config = dict(
    vocab_size=8192,
    hidden_act='swiglu',
    norm='rmsnorm',
    norm_place='pre',
    qk_norm=False,
    bias='qkv',
    tie_word_embeddings=True,
    init_std_qkv=0.0209,
    init_std_down=0.0,
    learning_rate=0.000328,
    lr_head=0.00443,
    decay_shape='linear',
    final_lr_fraction=0.0,
    dataset='wikipedia_en',
)
MLP neurons of a small language model. Each row is named by its layer, matrix (down: output weights) and neuron, and shows model dimensions 768-831. Each number is 50 + 12 x the weight over its row's rms, rounded and kept within 0 to 99. A neuron's up and down rows have the sign that makes its largest values positive.
Before each neuron's rows, "raises" lists the tokens whose logits its output raises most directly, leaving later layers aside.

raises: "on", "iv", "ax", "ches", "os"
L5.down2021:58 54 32 43 37 29 34 48 56 40 47 38 41 48 68 48 46 40 28 34 32 32 68 52 73 57 57 46 46 46 57 41 48 63 38 55 42 55 39 41 38 86 43 52 30 47 34 51 29 67 66 43 57 29 52 49 42 13 41 65 60 46 55 34

raises: "ler", "mer", "nam", "more", "nar"
L5.down1487:54 60 71 33 49 43 44 54 54 46 43 62 59 48 45 54 49 41 55 50 41 58 46 50 44 59 47 50 42 54 37 58 45 50 22 29 45 42 47 38 54 43 51 73 62 47 46 58 50 65 58 57 56 44 54 36 56 67 57 45 41 34 47 40

raises: "en", "el", "elo", "ens", "ale"
L5.down1827:45 43 62 46 43 38 54 67 72 50 43 53 41 49 20 72 50 55 71 42 36 62 82 48 45 45 50 39 48 34 47 54 45 48 45 45 50 52 37 58 55 45 29 51 47 36 46 46 49 53 68 47 34 44 53 82 50 30 44 32 48 49 35 68

raises: "s", "law", "so", "du", "ges"
L4.down1920:50 15 70 63 31 59 40 68 56 36 43 40 52 29 48 71 41 57 34 56 35 46 31 51 39 44 57 74 35 54 47 65 42 45 42 69 54 61 44 49 75 25 42 52 63 49 54 50 51 47 32 46 54 53 36 40 40 58 36 52 28 52 43 47

raises: " some", " numerous", " the", " all", " those"
L4.down1639:50 65 33 63 52 58 47 54 51 60 56 61 55 35 53 34 40 47 57 29 28 53 48 59 41 58 27 51 47 56 59 79 52 41 29 77 44 50 65 41 50 63 60 35 52 66 58 38 48 55 23 29 45 61 25 61 51 44 32 41 27 49 10 59

raises: "ch", "cha", "ka", "ya", "ko"
L5.down2308:33 41 39 62 54 37 58 58 44 32 48 49 67 69 72 43 50 48 31 55 54 74 61 49 64 56 40 45 51 27 68 49 53 43 44 47 39 29 51 69 46 61 39 42 36 34 69 44 56 51 65 48 74 49 67 53 36 41 52 52 62 43 53 47

raises: "ez", "align", "ral", "rt", "rd"
L4.down370:59 50 69 48 46 38 67 50 76 60 48 48 55 45 65 54 68 38 64 49 78 55 51 51 40 66 50 59 55 41 47 45 45 30 44 66 54 59 27 81 39 46 50 55 44 26 62 49 42 47 47 63 42 49 64 43 68 63 59 50 54 46 46 33

raises: "s", "d", "e", "ed", "sses"
L4.down852:54 39 45 69 72 59 37 47 43 67 50 56 58 53 79 45 64 55 29 38 48 49 57 60 74 55 48 54 27 46 58 45 62 40 31 65 71 55 42 59 67 72 22 44 37 44 50 47 33 45 58 43 43 33 48 60 30 46 63 75 34 41 50 68

raises: "ous", "o", "ish", "os", "ary"
L5.down1058:30 44 62 52 28 40 38 27 49 31 42 49 42 44 41 49 69 49 66 49 48 54 68 45 56 59 64 33 44 44 51 44 47 50 55 43 59 48 53 67 30 46 49 39 57 51 33 55 61 60 47 62 58 58 44 36 43 35 60 56 57 49 58 27